From a checkpoint of a small transformer trained on Wikipedia: a variant of Muon for these matrices, 9162 steps.
MLP neurons of a small language model. Each row is named by its layer, matrix (gate and up: input weights; down: output weights) and neuron, and shows model dimensions 80-143. Each number is 50 + 10 x the weight over its row's rms, rounded and kept within 0 to 99. A neuron's up and down rows have the sign that makes its largest values positive.
After each neuron's rows, "fires before" lists the tokens most often just after its 100 highest values on Wikipedia text that the model never trained on.

L9.gate24:39 45 48 60 35 48 64 50 45 66 50 51 39 35 72 45 49 43 38 45 60 53 50 47 56 31 40 52 52 53 59 61 55 58 41 48 45 38 60 53 38 28 43 27 55 53 46 58 48 63 57 63 45 57 46 62 47 49 38 49 54 48 39 58
L9.up24:57 55 66 56 53 65 61 71 62 57 49 53 39 46 52 50 37 57 28 51 52 57 48 58 46 44 59 64 49 65 47 42 59 43 47 60 43 53 47 51 56 50 49 33 25 65 65 55 71 42 54 42 56 58 56 64 58 55 57 42 48 45 39 61
L9.down24:31 57 43 31 70 53 41 36 42 29 54 33 44 57 49 54 48 36 47 58 48 58 55 44 50 58 58 38 50 35 49 41 65 45 54 50 48 54 63 50 49 50 34 57 49 44 56 53 45 47 60 40 62 57 68 51 63 49 26 49 57 58 62 53
fires before: "a", "ian", "y", "an", "i"

L8.gate203:43 43 65 41 40 57 64 69 44 59 37 58 58 65 43 39 30 71 62 56 47 67 46 28 52 48 49 53 65 63 51 48 51 57 32 43 49 46 64 44 48 39 47 48 54 38 69 62 61 45 62 61 38 54 55 50 49 60 59 46 64 57 34 54
L8.up203:46 54 55 48 38 48 65 78 40 44 63 58 42 47 40 65 44 63 42 37 34 56 62 43 59 46 44 52 54 45 54 50 34 37 62 43 49 59 54 49 40 49 58 59 49 71 57 35 49 53 49 48 50 49 26 69 50 48 34 44 53 60 47 51
L8.down203:42 37 46 57 31 48 46 41 62 50 59 69 39 46 56 49 56 51 40 47 59 60 52 65 63 61 53 49 61 56 47 61 63 27 39 61 35 48 56 57 39 37 63 41 53 49 60 67 45 80 62 49 69 66 48 38 53 56 43 46 51 58 54 58
fires before: "ur", "ure", "r", "ion", ".", "s"

L3.gate322:18 52 71 49 64 45 40 40 47 57 61 31 62 47 33 53 51 52 49 55 66 46 46 53 66 41 48 56 59 48 66 65 48 51 65 41 61 47 51 49 55 48 50 33 44 58 36 36 40 58 44 64 30 48 57 49 37 64 45 42 60 47 43 60
L3.up322:51 56 41 32 27 49 49 45 45 57 65 47 52 52 23 54 36 42 33 57 53 55 45 60 55 39 41 54 45 59 52 51 39 48 55 43 72 47 55 42 45 42 71 51 45 46 50 35 46 40 53 63 55 43 54 61 44 50 64 49 36 38 45 53
L3.down322:37 51 55 55 61 57 50 70 43 50 39 49 41 48 53 54 43 47 61 66 50 60 48 47 66 72 29 64 42 64 61 62 63 69 49 56 36 43 40 49 53 40 54 52 70 29 53 65 48 31 52 54 45 55 71 50 63 48 60 42 45 44 43 59
fires before: "es", "ue", "e", "b", "ent"

L10.gate219:56 56 35 59 45 33 61 40 50 46 43 46 54 53 68 56 62 40 79 54 56 35 47 39 48 55 63 44 49 51 54 39 47 50 68 47 47 35 42 54 63 62 58 58 52 54 36 42 32 56 45 51 53 48 44 70 39 58 51 50 52 58 36 49
L10.up219:50 56 39 55 54 52 52 57 56 53 54 48 64 40 39 51 57 52 44 35 47 49 41 36 49 57 58 56 52 44 55 42 62 28 30 25 43 48 51 36 45 41 53 57 53 44 35 65 57 55 51 59 47 44 61 36 50 51 53 41 63 49 35 56
L10.down219:33 48 49 42 44 60 56 43 46 43 52 50 46 53 48 52 49 72 44 26 47 55 61 51 55 48 55 47 31 44 62 46 46 44 55 63 40 60 37 44 67 47 40 60 50 57 26 38 58 58 48 55 62 67 38 55 40 50 41 56 42 43 55 60
fires before: "ational", "ent", "m", "ed", "2", "u"

L10.gate122:57 60 65 66 33 46 52 65 46 50 51 43 59 54 41 48 45 66 47 58 41 55 40 39 35 51 41 39 39 52 57 33 34 53 43 45 40 54 35 51 35 50 36 56 31 44 49 54 48 57 48 62 42 50 61 57 50 44 59 52 76 53 73 49
L10.up122:45 51 66 48 53 65 42 47 44 57 48 49 38 41 65 48 41 35 63 57 40 59 43 25 62 50 37 52 75 48 62 60 38 58 59 53 63 49 53 38 65 51 63 42 37 53 66 43 66 47 48 61 50 52 57 60 55 57 55 65 48 60 51 59
L10.down122:59 39 50 55 50 58 50 64 46 63 68 39 51 53 65 59 51 37 52 58 34 37 50 45 37 44 47 59 54 55 48 53 52 53 39 36 59 39 66 41 45 47 58 57 67 54 40 54 64 57 47 63 44 64 38 36 68 65 50 72 57 40 56 64
fires before: "er", "ates", "ag", "ad"

L3.gate122:54 31 34 68 39 48 61 58 50 52 56 45 63 46 53 54 66 32 53 41 48 41 35 54 40 52 52 49 45 56 59 63 41 50 52 39 47 62 54 31 55 63 31 29 55 55 68 51 61 61 58 50 49 42 51 45 50 65 50 61 56 43 31 45
L3.up122:55 67 37 64 47 34 55 61 49 42 38 45 61 49 45 53 69 47 44 45 42 40 61 58 54 40 76 62 43 51 48 46 34 54 46 40 58 49 40 52 61 53 55 53 62 49 47 35 62 69 59 55 49 47 66 49 46 64 38 54 55 61 37 57
L3.down122:47 48 33 34 47 47 53 54 61 70 50 34 31 42 58 34 55 30 49 52 54 62 46 70 53 66 51 56 41 62 55 28 34 68 61 63 57 45 33 61 43 28 39 32 48 59 33 47 40 54 47 47 69 60 50 47 50 51 44 55 51 64 44 36
fires before: "-", "\n", "ect"

L9.gate215:59 61 72 57 28 41 47 41 70 55 54 52 46 42 50 22 44 35 39 43 36 42 49 55 59 51 48 32 58 31 48 61 52 55 37 48 28 58 46 46 31 51 50 44 64 46 49 48 50 48 59 80 38 60 63 25 39 64 54 64 55 61 53 52
L9.up215:60 52 41 39 43 38 48 41 60 59 52 49 26 39 49 34 31 58 46 49 43 43 66 35 37 70 51 34 39 35 44 47 74 48 41 69 70 56 43 50 54 52 48 51 41 63 36 57 68 62 42 57 53 45 57 40 51 56 52 34 50 57 55 58
L9.down215:57 69 47 39 62 53 47 18 56 60 59 54 53 47 63 56 41 60 45 52 33 54 28 56 57 50 63 43 63 51 48 46 44 58 76 50 29 67 56 45 66 63 49 44 57 55 51 57 42 51 42 43 56 57 35 40 45 43 43 58 47 52 62 58
fires before: "um", "9", "8", "e", "es"

L10.gate190:54 65 56 58 40 44 57 45 46 51 62 73 56 49 43 29 63 50 40 61 55 53 52 41 61 46 62 50 30 53 51 30 38 47 41 43 54 70 36 45 41 18 64 40 55 46 47 44 62 58 48 49 54 55 41 43 45 61 35 58 54 57 36 50
L10.up190:48 57 50 60 45 48 45 58 60 49 45 57 59 62 42 42 49 63 64 61 34 52 41 42 81 57 36 61 59 55 61 45 42 40 44 50 59 56 49 42 47 41 67 45 47 59 63 53 47 46 62 55 62 50 49 61 62 63 36 49 63 38 53 54
L10.down190:67 47 57 23 60 45 56 52 66 33 46 38 52 54 58 54 38 45 38 35 49 52 32 47 47 47 49 43 33 56 57 52 69 60 46 46 53 48 35 51 27 47 63 43 37 58 65 50 41 44 62 49 57 50 44 59 59 56 50 53 40 48 41 44
fires before: "ce", "s", "c", " a", "k", "n"

L9.gate319:38 65 46 41 48 39 56 59 54 50 44 51 45 46 38 40 71 39 50 60 43 36 41 52 52 47 48 61 54 59 74 55 50 49 55 61 54 48 48 47 61 40 45 42 56 70 71 51 70 44 36 46 42 41 48 64 40 52 47 62 47 69 42 34
L9.up319:69 42 62 47 65 39 60 46 50 38 59 56 42 43 69 51 56 52 66 42 43 42 55 51 38 31 55 56 67 44 55 55 58 52 29 39 51 54 45 39 52 47 42 57 51 51 61 53 55 54 45 22 77 73 49 60 50 49 58 40 71 46 57 51
L9.down319:44 55 41 51 43 63 46 47 72 45 52 66 45 57 52 58 60 43 38 41 46 56 39 47 59 68 48 62 23 61 50 40 42 44 41 51 47 67 57 51 35 51 71 65 23 45 71 50 70 46 50 59 62 64 45 58 44 60 44 62 55 59 45 42
fires before: "ial", "i", "er", "c", "es", "ut"

L2.gate296:59 55 59 48 56 46 48 63 57 35 58 51 46 28 43 48 40 54 78 38 50 49 42 63 37 45 52 42 65 49 55 41 60 45 47 30 60 67 68 58 43 55 56 33 47 57 54 52 50 53 29 59 52 55 57 64 32 62 50 53 49 51 48 42
L2.up296:55 50 56 48 38 55 51 38 54 38 51 49 59 59 32 54 50 58 59 35 51 45 62 40 57 58 41 51 51 61 36 41 58 45 75 36 34 34 48 57 44 43 55 45 70 65 38 43 32 48 46 50 50 58 55 46 56 51 52 49 62 79 48 52
L2.down296:52 73 49 56 37 53 77 50 65 41 41 47 52 59 34 44 36 49 66 35 44 61 55 59 47 42 49 54 54 73 46 47 44 59 37 48 61 51 51 53 44 33 43 41 32 51 46 52 40 58 60 47 57 64 48 73 63 46 43 47 60 47 64 49
fires before: "ation", "ough", "est", "y", "ar", "es"

L10.gate86:48 61 53 33 36 50 46 82 48 40 46 48 41 63 50 46 42 47 49 44 53 56 53 35 59 35 22 49 50 49 51 46 44 39 34 52 60 41 45 27 52 45 51 49 54 58 50 44 64 54 52 41 39 49 40 50 53 48 28 45 39 42 61 34
L10.up86:47 71 47 37 55 50 53 58 71 38 48 44 55 63 43 53 54 63 51 62 64 47 50 42 56 46 50 59 43 44 61 61 43 31 52 65 45 52 39 46 43 50 56 57 52 61 53 46 52 55 52 42 46 44 51 51 52 50 48 42 52 43 53 50
L10.down86:44 53 45 55 61 43 38 36 54 51 61 58 49 59 64 43 51 50 31 48 64 51 37 41 31 35 48 70 40 58 72 70 52 50 60 53 47 50 45 57 37 51 49 42 43 66 49 50 51 45 51 50 56 40 50 60 51 53 43 62 43 64 42 39
fires before: "c", "e", "ce", " the", "ts", "ac"

L9.gate429:49 43 58 44 42 73 74 59 65 39 52 48 62 59 55 45 60 44 50 63 49 42 53 54 41 50 57 44 52 38 47 52 44 35 50 52 65 43 50 47 48 56 60 41 43 68 67 61 28 55 29 53 43 44 52 33 54 51 45 58 48 54 53 49
L9.up429:70 54 39 34 35 51 50 62 68 42 51 49 40 54 56 46 54 48 45 47 40 55 58 45 34 53 51 55 62 38 60 50 47 64 68 54 53 48 39 41 61 37 43 63 36 54 52 35 59 41 56 49 37 47 44 71 50 38 48 45 51 36 56 54
L9.down429:53 43 57 63 39 63 72 58 56 63 63 51 46 60 53 41 64 81 54 57 45 60 52 59 59 70 47 30 50 45 52 50 57 52 60 44 50 56 47 64 58 60 47 50 58 45 46 50 52 53 60 39 59 67 52 42 46 35 61 50 40 41 48 55
fires before: ".", "0", "5"

L8.gate204:46 61 67 47 63 35 54 57 38 37 68 47 50 45 43 51 52 35 50 58 61 42 49 57 30 54 37 43 41 46 60 49 53 30 45 52 44 58 28 50 57 44 40 41 46 43 58 46 42 58 45 50 42 61 42 42 55 50 17 36 65 59 56 52
L8.up204:52 43 61 53 45 45 36 42 63 49 66 49 67 27 54 67 50 46 35 31 51 37 54 54 45 46 40 60 59 45 43 64 49 47 49 32 58 47 64 39 51 64 58 37 64 47 56 51 62 69 30 55 42 37 62 45 53 81 49 62 63 56 69 52
L8.down204:64 52 32 49 57 32 70 47 58 37 73 46 45 51 39 42 46 59 27 48 58 59 41 42 52 50 38 49 48 26 46 45 36 46 47 48 38 47 56 37 47 56 38 41 54 48 44 53 43 50 41 42 33 48 33 45 60 55 35 54 29 48 49 62
fires before: "ad", "g", "ag", "ft", "ast", "vel"

L8.gate177:43 48 65 65 48 50 62 36 41 65 47 44 47 37 56 42 42 42 57 51 49 40 56 28 39 49 43 33 46 53 27 61 61 57 43 41 61 37 54 55 57 54 51 38 47 50 61 39 31 58 48 45 55 49 49 25 48 55 57 48 30 55 60 45
L8.up177:54 40 53 42 69 52 60 45 42 55 37 57 65 39 49 60 47 48 53 58 57 62 65 40 67 44 53 57 48 59 45 50 48 40 40 42 55 33 54 46 58 23 54 48 58 37 59 47 50 61 54 52 40 55 69 32 58 27 44 61 61 66 34 34
L8.down177:64 45 40 42 41 48 65 55 46 51 41 53 42 33 45 50 60 36 50 58 67 47 50 46 37 53 44 74 48 38 55 61 57 52 54 53 44 32 39 47 40 56 54 40 45 57 58 58 56 56 49 43 36 58 42 57 55 67 38 35 50 51 55 61
fires before: "ing", " the", "le", "l", "r", "ok"

L5.gate133:34 46 79 67 52 59 37 55 60 45 38 49 61 36 33 56 46 75 50 44 49 65 55 42 50 42 53 55 64 60 60 38 54 35 44 39 52 58 43 52 37 50 58 28 62 49 43 43 40 47 39 47 41 31 60 56 49 49 40 48 50 35 57 58
L5.up133:50 53 46 45 46 48 63 36 54 50 68 49 38 58 51 57 50 64 38 35 42 46 58 57 58 55 42 59 68 58 45 56 46 33 67 44 60 63 51 46 43 49 42 39 46 33 24 41 62 38 58 55 44 47 60 53 47 39 54 38 77 57 47 53
L5.down133:49 36 45 52 50 61 47 71 45 37 65 49 42 69 53 71 67 52 47 58 40 41 33 40 44 41 53 44 53 39 66 56 56 45 43 45 37 42 32 53 72 70 50 37 43 45 45 66 79 41 46 49 42 34 44 48 58 49 48 36 41 34 42 49
fires before: "o", "al", "ent", "es", "est"

L9.gate337:45 44 43 66 49 52 42 41 44 49 52 43 61 35 37 58 27 44 83 38 44 59 60 58 73 39 43 63 55 41 51 46 65 63 54 61 43 47 49 54 58 53 42 28 55 55 44 56 44 54 48 61 58 46 65 48 47 52 38 51 57 54 44 70
L9.up337:54 69 49 62 37 49 58 58 42 49 63 53 43 42 38 53 30 43 42 46 54 62 52 46 65 49 51 61 46 76 53 33 62 55 28 38 47 50 32 45 62 60 42 47 67 57 36 64 54 36 29 39 51 48 59 55 28 53 61 24 64 65 52 61
L9.down337:51 53 59 57 57 63 14 50 43 58 48 33 46 46 66 48 34 37 58 42 43 50 50 51 34 49 57 51 28 67 67 61 35 44 59 33 48 58 55 53 43 40 59 52 51 58 61 39 54 37 58 46 49 39 55 53 68 45 63 44 49 47 40 51
fires before: "es", "ton", "et", "y", "a"

L6.gate416:40 52 59 37 50 46 40 62 47 32 44 73 43 56 65 57 37 48 46 60 47 61 56 66 58 47 64 50 56 57 46 51 56 33 43 58 42 48 58 53 65 58 49 45 41 55 50 58 58 60 57 33 38 48 55 36 50 47 46 63 37 37 45 56
L6.up416:63 48 43 38 41 75 55 39 65 48 47 36 64 55 51 63 57 55 57 55 39 63 57 33 32 45 48 50 52 56 38 56 34 53 43 48 50 59 41 50 56 46 54 59 50 34 51 51 30 55 48 46 38 55 33 50 33 42 58 57 60 45 41 52
L6.down416:59 48 55 66 42 53 61 55 46 35 48 40 52 72 46 34 57 61 48 60 53 36 67 31 48 54 33 58 47 44 61 57 42 61 48 40 56 56 70 35 66 28 59 61 46 41 57 46 52 45 71 55 30 58 38 53 56 60 38 61 55 42 43 53
fires before: "00", "7", "8", "5", ".", "9"

L3.gate0:47 70 49 72 47 57 56 56 41 37 59 47 53 52 69 71 56 62 38 50 62 55 43 57 51 42 53 62 46 50 50 54 44 31 56 47 33 40 71 44 51 62 31 41 44 67 46 58 40 47 71 45 36 38 49 34 56 59 44 34 45 56 41 41
L3.up0:36 55 42 42 36 61 51 51 75 49 36 60 35 46 52 60 51 77 56 63 62 44 49 24 41 44 44 51 58 40 34 50 39 50 56 52 41 58 33 24 60 56 45 33 49 51 56 31 59 56 46 52 41 67 49 46 53 66 43 41 54 68 42 45
L3.down0:40 62 45 60 42 71 41 51 41 58 52 46 50 61 52 59 48 49 60 45 30 52 62 79 40 53 57 59 42 36 56 27 21 45 26 44 42 32 49 44 57 36 50 44 50 43 63 53 52 50 61 60 50 40 34 37 58 52 30 48 41 55 65 54
fires before: "le", "ical", "ic", "s", "ul", "os"

L6.gate256:43 39 61 41 47 61 53 68 41 57 49 35 57 41 57 45 52 51 50 50 59 53 40 61 51 48 55 36 45 46 56 48 46 52 44 49 66 62 45 43 59 63 37 60 63 41 75 39 43 64 46 66 54 48 57 59 46 51 30 44 68 54 51 31
L6.up256:37 53 56 52 58 48 68 54 47 53 59 34 66 58 47 43 49 49 47 47 48 43 37 49 61 50 62 51 46 15 34 61 49 41 40 50 61 23 40 50 45 61 42 43 39 52 65 53 70 49 54 60 61 41 43 57 51 50 41 51 48 39 42 40
L6.down256:50 58 56 59 46 44 64 56 39 46 64 46 41 46 67 59 40 62 32 54 60 60 44 67 46 49 44 60 45 49 53 68 53 58 46 45 35 43 47 49 54 62 36 61 50 47 47 48 41 48 54 43 38 55 47 49 77 50 41 57 59 35 51 45
fires before: ",", ".", "e", "\n", " the", "ual"

L10.gate260:63 43 52 47 21 51 51 45 56 39 39 58 43 57 55 57 53 47 39 50 53 60 48 38 34 60 58 56 55 58 49 64 49 62 43 57 43 48 50 58 46 70 46 56 72 42 71 37 39 48 51 51 50 50 58 44 74 66 44 52 42 44 64 41
L10.up260:45 46 49 45 59 54 39 59 49 50 47 30 20 45 59 73 51 43 47 42 42 39 51 59 46 54 56 39 63 55 73 69 43 61 65 51 32 35 52 35 45 47 55 37 33 44 68 64 49 57 59 55 59 47 58 55 51 54 41 57 64 48 53 49
L10.down260:59 76 52 52 47 44 35 30 38 51 61 50 39 44 47 45 37 32 47 50 49 44 44 55 54 56 53 58 47 39 58 62 57 60 25 47 50 58 59 44 39 42 47 47 61 55 38 43 47 47 39 45 50 37 51 56 49 44 32 41 53 39 41 55
fires before: "ow", "ist", "is", "e", "i", "orn"

L5.gate404:41 65 57 55 53 53 53 65 49 44 38 63 48 32 42 57 56 61 32 37 53 44 55 38 48 62 47 71 61 49 60 57 53 47 51 43 58 63 46 53 46 31 32 42 52 68 56 77 73 45 56 36 43 59 30 44 41 56 42 49 53 76 45 42
L5.up404:46 52 54 56 42 56 45 61 54 50 41 64 47 32 42 58 49 54 47 53 47 59 48 46 71 42 40 75 51 25 59 55 72 52 39 57 44 52 42 48 54 33 63 64 69 56 50 66 54 54 41 50 44 69 35 40 29 35 50 51 36 55 54 54
L5.down404:48 58 47 40 68 53 67 47 25 49 55 45 43 56 48 44 35 47 50 52 53 40 47 55 59 50 38 63 56 50 43 54 57 39 60 66 65 58 46 34 33 48 46 52 57 41 46 40 45 47 37 54 43 78 45 46 49 74 48 32 59 57 53 63
fires before: "s", "or", "iv", "r", "ive", "ors"

L8.gate51:38 63 67 42 34 52 62 54 46 53 44 46 53 44 71 43 65 55 51 52 36 50 35 43 30 64 56 40 58 51 59 32 33 65 69 40 25 34 45 63 56 53 46 60 60 55 38 39 44 59 50 45 64 43 56 61 48 51 44 47 45 55 50 49
L8.up51:47 50 53 51 49 62 42 47 54 62 50 43 36 66 42 38 56 43 64 42 32 38 28 43 53 40 63 43 58 43 60 37 43 53 38 45 62 41 47 48 42 54 54 33 45 60 58 32 58 50 53 26 54 47 36 32 47 48 48 43 54 72 75 39
L8.down51:55 43 38 51 45 47 53 42 37 59 52 26 59 56 47 55 48 68 46 57 39 52 64 53 49 35 53 55 54 43 55 40 40 38 51 63 67 49 65 44 43 47 49 33 70 50 41 66 53 44 47 59 45 57 36 34 62 41 48 70 58 41 57 40
fires before: "as", "ed", "a", "ch", "ent", "er"

L10.gate150:53 48 43 70 69 56 53 46 44 57 46 76 57 50 43 46 51 51 60 36 32 69 27 61 45 52 45 42 50 45 65 48 71 53 49 43 47 62 43 44 51 48 67 44 49 49 41 51 44 47 56 58 55 62 54 52 38 47 44 61 42 52 56 42
L10.up150:26 75 61 57 48 52 50 52 46 59 46 51 59 61 35 56 59 46 37 38 63 39 59 50 42 36 50 54 50 33 42 59 41 59 54 31 54 46 47 49 58 44 54 53 65 44 31 53 59 59 29 67 43 46 68 37 56 46 66 57 52 50 51 43
L10.down150:53 57 65 59 39 53 44 53 33 45 58 44 28 49 59 59 43 53 45 30 60 48 31 24 37 60 44 65 41 37 56 35 49 36 52 68 46 48 58 42 49 68 48 50 45 57 42 36 41 54 38 52 71 58 46 51 42 48 62 35 44 52 46 54
fires before: "ue", "u", "es", "ed", "ual"

L8.gate282:65 41 39 47 61 45 35 59 40 50 43 63 34 55 32 52 43 56 51 51 63 51 27 47 47 43 66 71 54 39 37 36 64 58 52 37 38 57 52 24 66 42 54 29 41 64 53 35 44 46 47 45 39 51 52 37 42 40 63 50 37 47 42 34
L8.up282:51 60 60 50 39 46 41 53 47 55 51 50 57 42 58 73 57 41 36 61 62 63 47 45 53 60 52 45 37 40 36 61 60 49 58 48 51 69 60 50 47 60 68 29 47 43 46 60 43 45 29 50 52 54 49 58 67 47 46 55 59 57 51 62
L8.down282:51 62 23 38 47 51 35 48 46 45 45 51 43 74 76 40 48 50 39 57 63 40 40 61 60 31 37 41 41 51 37 60 57 42 48 63 50 57 41 53 61 42 55 51 19 50 47 63 42 50 54 52 50 33 48 43 34 41 54 44 57 31 61 31
fires before: "9", "0", "8", "5", "1", "6"

L9.gate137:35 53 62 44 60 45 59 61 37 55 43 58 65 49 57 33 41 45 59 61 62 56 50 38 55 54 59 43 46 61 47 62 54 59 43 28 44 54 33 41 69 50 35 57 43 53 52 51 30 48 51 56 42 41 57 57 55 61 44 40 50 69 41 42
L9.up137:42 53 60 59 40 57 48 52 48 48 46 65 59 36 55 78 50 46 70 47 69 49 77 38 62 35 64 43 35 34 35 52 35 48 47 54 39 28 51 47 63 62 32 46 36 34 66 57 54 59 46 45 51 70 45 43 59 58 39 43 62 52 38 56
L9.down137:52 66 36 56 62 50 43 36 39 52 43 47 39 55 51 43 38 59 52 40 46 56 64 48 34 62 45 52 61 48 48 60 70 39 46 55 53 55 51 53 68 36 38 54 34 41 48 67 50 67 51 48 62 52 51 60 44 45 55 59 45 58 48 48
fires before: "le", "les", "ip"

L6.gate310:47 47 42 61 46 52 59 62 17 60 48 55 39 26 39 44 58 44 61 36 46 45 62 52 67 46 54 49 63 34 55 62 53 55 46 49 62 66 33 51 72 54 57 49 48 52 61 64 41 49 62 45 40 57 48 43 62 50 56 48 26 41 38 38
L6.up310:33 38 38 47 40 58 37 43 44 56 55 57 40 30 46 43 42 55 62 54 60 62 47 60 55 39 61 58 65 45 54 44 52 54 40 44 55 53 37 39 64 40 47 46 67 51 59 42 65 54 52 49 47 58 54 56 54 33 47 55 40 63 58 52
L6.down310:45 46 65 45 51 53 39 51 32 58 45 45 40 45 38 45 54 41 53 50 62 38 51 52 59 52 46 50 57 36 53 38 51 44 47 44 62 28 43 44 57 62 44 50 43 59 48 58 54 53 30 60 52 51 52 44 51 46 57 51 51 56 46 58
fires before: "e", "ion", "ing", "al", "ions", "ity"

L2.gate445:61 47 52 30 54 38 49 58 59 45 36 47 47 39 42 75 46 40 79 53 46 41 40 36 61 61 67 47 53 72 40 42 50 62 45 67 57 62 62 48 53 40 48 44 61 30 58 46 46 53 65 42 41 63 60 52 53 51 51 59 59 40 63 48
L2.up445:42 62 30 52 51 65 68 57 36 59 54 54 42 41 65 50 39 47 61 44 55 32 57 50 39 54 10 45 53 43 53 66 26 51 56 50 55 51 52 56 48 44 47 53 61 71 66 38 37 36 55 49 52 36 36 35 48 49 51 45 55 56 62 52
L2.down445:42 51 66 59 48 70 55 45 74 36 42 57 62 79 39 61 57 54 60 67 52 62 45 51 57 55 49 31 45 46 42 47 52 42 41 49 51 73 60 57 59 71 51 41 54 64 37 45 65 41 49 36 55 39 41 58 64 44 61 49 48 34 57 52
fires before: "ess", "ork", "s", "act"

L5.gate132:67 51 58 50 61 46 55 56 39 52 55 49 53 45 45 69 62 46 63 44 32 64 40 48 73 45 61 26 54 40 53 53 56 55 49 55 49 39 43 47 54 57 49 39 44 46 59 39 60 59 50 49 68 62 47 52 30 43 32 53 63 40 41 29
L5.up132:16 63 54 42 60 51 42 58 37 50 35 47 46 36 57 49 52 54 42 46 39 63 23 55 49 48 50 43 49 78 56 49 60 53 61 49 43 48 69 43 59 60 53 44 51 29 45 51 57 72 54 78 56 40 61 36 49 56 53 41 50 35 40 52
L5.down132:55 35 45 38 56 54 56 34 24 47 45 58 58 42 35 45 78 42 48 38 56 59 62 55 54 50 50 58 31 34 54 53 39 31 46 48 56 52 40 52 45 57 44 65 37 51 60 35 60 64 53 55 33 56 69 59 46 53 40 63 45 43 48 42
fires before: "ed", "ent", "id", "ow", "c"

L8.gate420:54 51 46 50 40 37 62 47 55 47 55 51 52 48 39 41 29 64 30 41 52 50 59 55 58 40 40 48 46 55 46 64 52 45 61 41 39 51 40 46 57 53 41 45 49 51 56 47 69 54 44 62 53 59 68 65 40 54 54 59 76 53 57 36
L8.up420:59 49 50 53 50 43 45 49 44 52 52 40 66 34 54 67 21 44 48 51 49 60 48 57 34 50 71 52 43 43 69 58 46 49 58 40 71 40 55 49 64 53 54 54 60 47 45 35 46 47 50 68 63 50 86 59 48 50 40 49 66 42 51 47
L8.down420:31 45 50 56 52 48 38 45 35 69 56 56 57 58 50 48 54 53 46 39 65 49 40 37 54 66 43 48 37 38 42 51 63 62 64 54 43 53 34 27 59 49 43 50 54 45 36 51 46 60 66 59 41 58 74 46 45 49 36 40 45 45 43 65
fires before: "-", "|", "\n", "===", "The"

L9.gate480:48 45 66 59 53 50 53 51 36 50 44 48 60 61 50 47 50 37 54 23 67 42 66 59 36 42 60 51 62 36 42 56 48 49 69 49 32 31 48 34 38 55 63 40 45 54 64 29 58 65 78 65 53 55 48 38 62 44 64 53 46 52 57 47
L9.up480:59 56 42 40 49 45 52 54 46 56 42 32 51 55 57 54 45 34 35 43 61 61 45 41 51 35 68 45 47 57 57 43 49 45 58 44 38 53 39 40 49 64 66 59 63 45 53 28 56 46 40 46 52 70 43 45 64 44 53 65 42 61 59 56
L9.down480:46 47 51 38 47 53 47 25 60 44 45 49 41 48 40 34 53 48 53 48 37 54 41 43 55 44 51 56 42 58 36 61 55 49 38 57 57 41 35 57 33 56 47 47 34 35 70 35 56 61 66 46 50 58 61 62 30 49 56 53 46 69 47 54
fires before: "\n", "|", "-", "=="

L5.gate209:57 67 56 56 41 57 44 38 50 47 40 71 39 40 32 43 41 48 52 50 46 53 46 52 45 55 54 51 60 42 49 46 40 60 49 60 48 38 61 37 59 65 54 27 50 49 63 53 42 51 52 42 50 45 57 38 44 58 54 55 60 59 28 22
L5.up209:48 38 48 47 53 46 23 60 65 37 50 48 39 45 68 64 38 51 39 49 51 38 59 31 49 53 60 62 54 63 32 52 43 61 61 37 59 57 44 42 33 56 48 44 60 55 49 61 27 55 55 38 49 47 54 32 43 59 25 56 42 25 39 26
L5.down209:19 56 50 35 55 50 55 67 72 61 45 43 44 52 57 48 65 42 51 36 37 58 39 64 56 62 39 42 55 33 44 58 58 53 36 60 34 53 54 50 40 47 50 60 43 46 42 43 52 42 43 64 51 59 44 55 62 39 41 54 38 50 46 51
fires before: "em", "7", "3", "5", "2", "1"

L8.gate0:55 59 49 55 37 37 58 52 39 37 46 52 45 63 48 55 44 40 77 52 56 38 35 63 44 47 58 57 58 62 45 37 62 54 30 42 69 43 33 49 67 54 47 42 46 43 80 65 50 46 55 59 57 54 49 49 59 49 49 46 27 52 56 43
L8.up0:60 33 44 70 35 51 62 44 32 44 42 49 34 60 37 56 57 40 63 38 50 46 44 43 44 38 50 48 49 41 51 41 41 55 40 54 46 32 27 26 53 42 48 49 56 37 48 53 48 52 48 43 52 45 41 56 62 41 56 47 45 46 42 52
L8.down0:49 50 47 45 30 32 68 43 61 45 74 53 42 51 50 42 55 57 54 49 51 55 30 48 53 19 39 56 45 57 58 44 40 47 44 52 44 43 52 49 38 63 57 51 48 41 63 43 47 31 45 38 49 58 52 64 65 59 49 38 68 45 58 49
fires before: "ed", "ing", "e", "es", "ic", "er"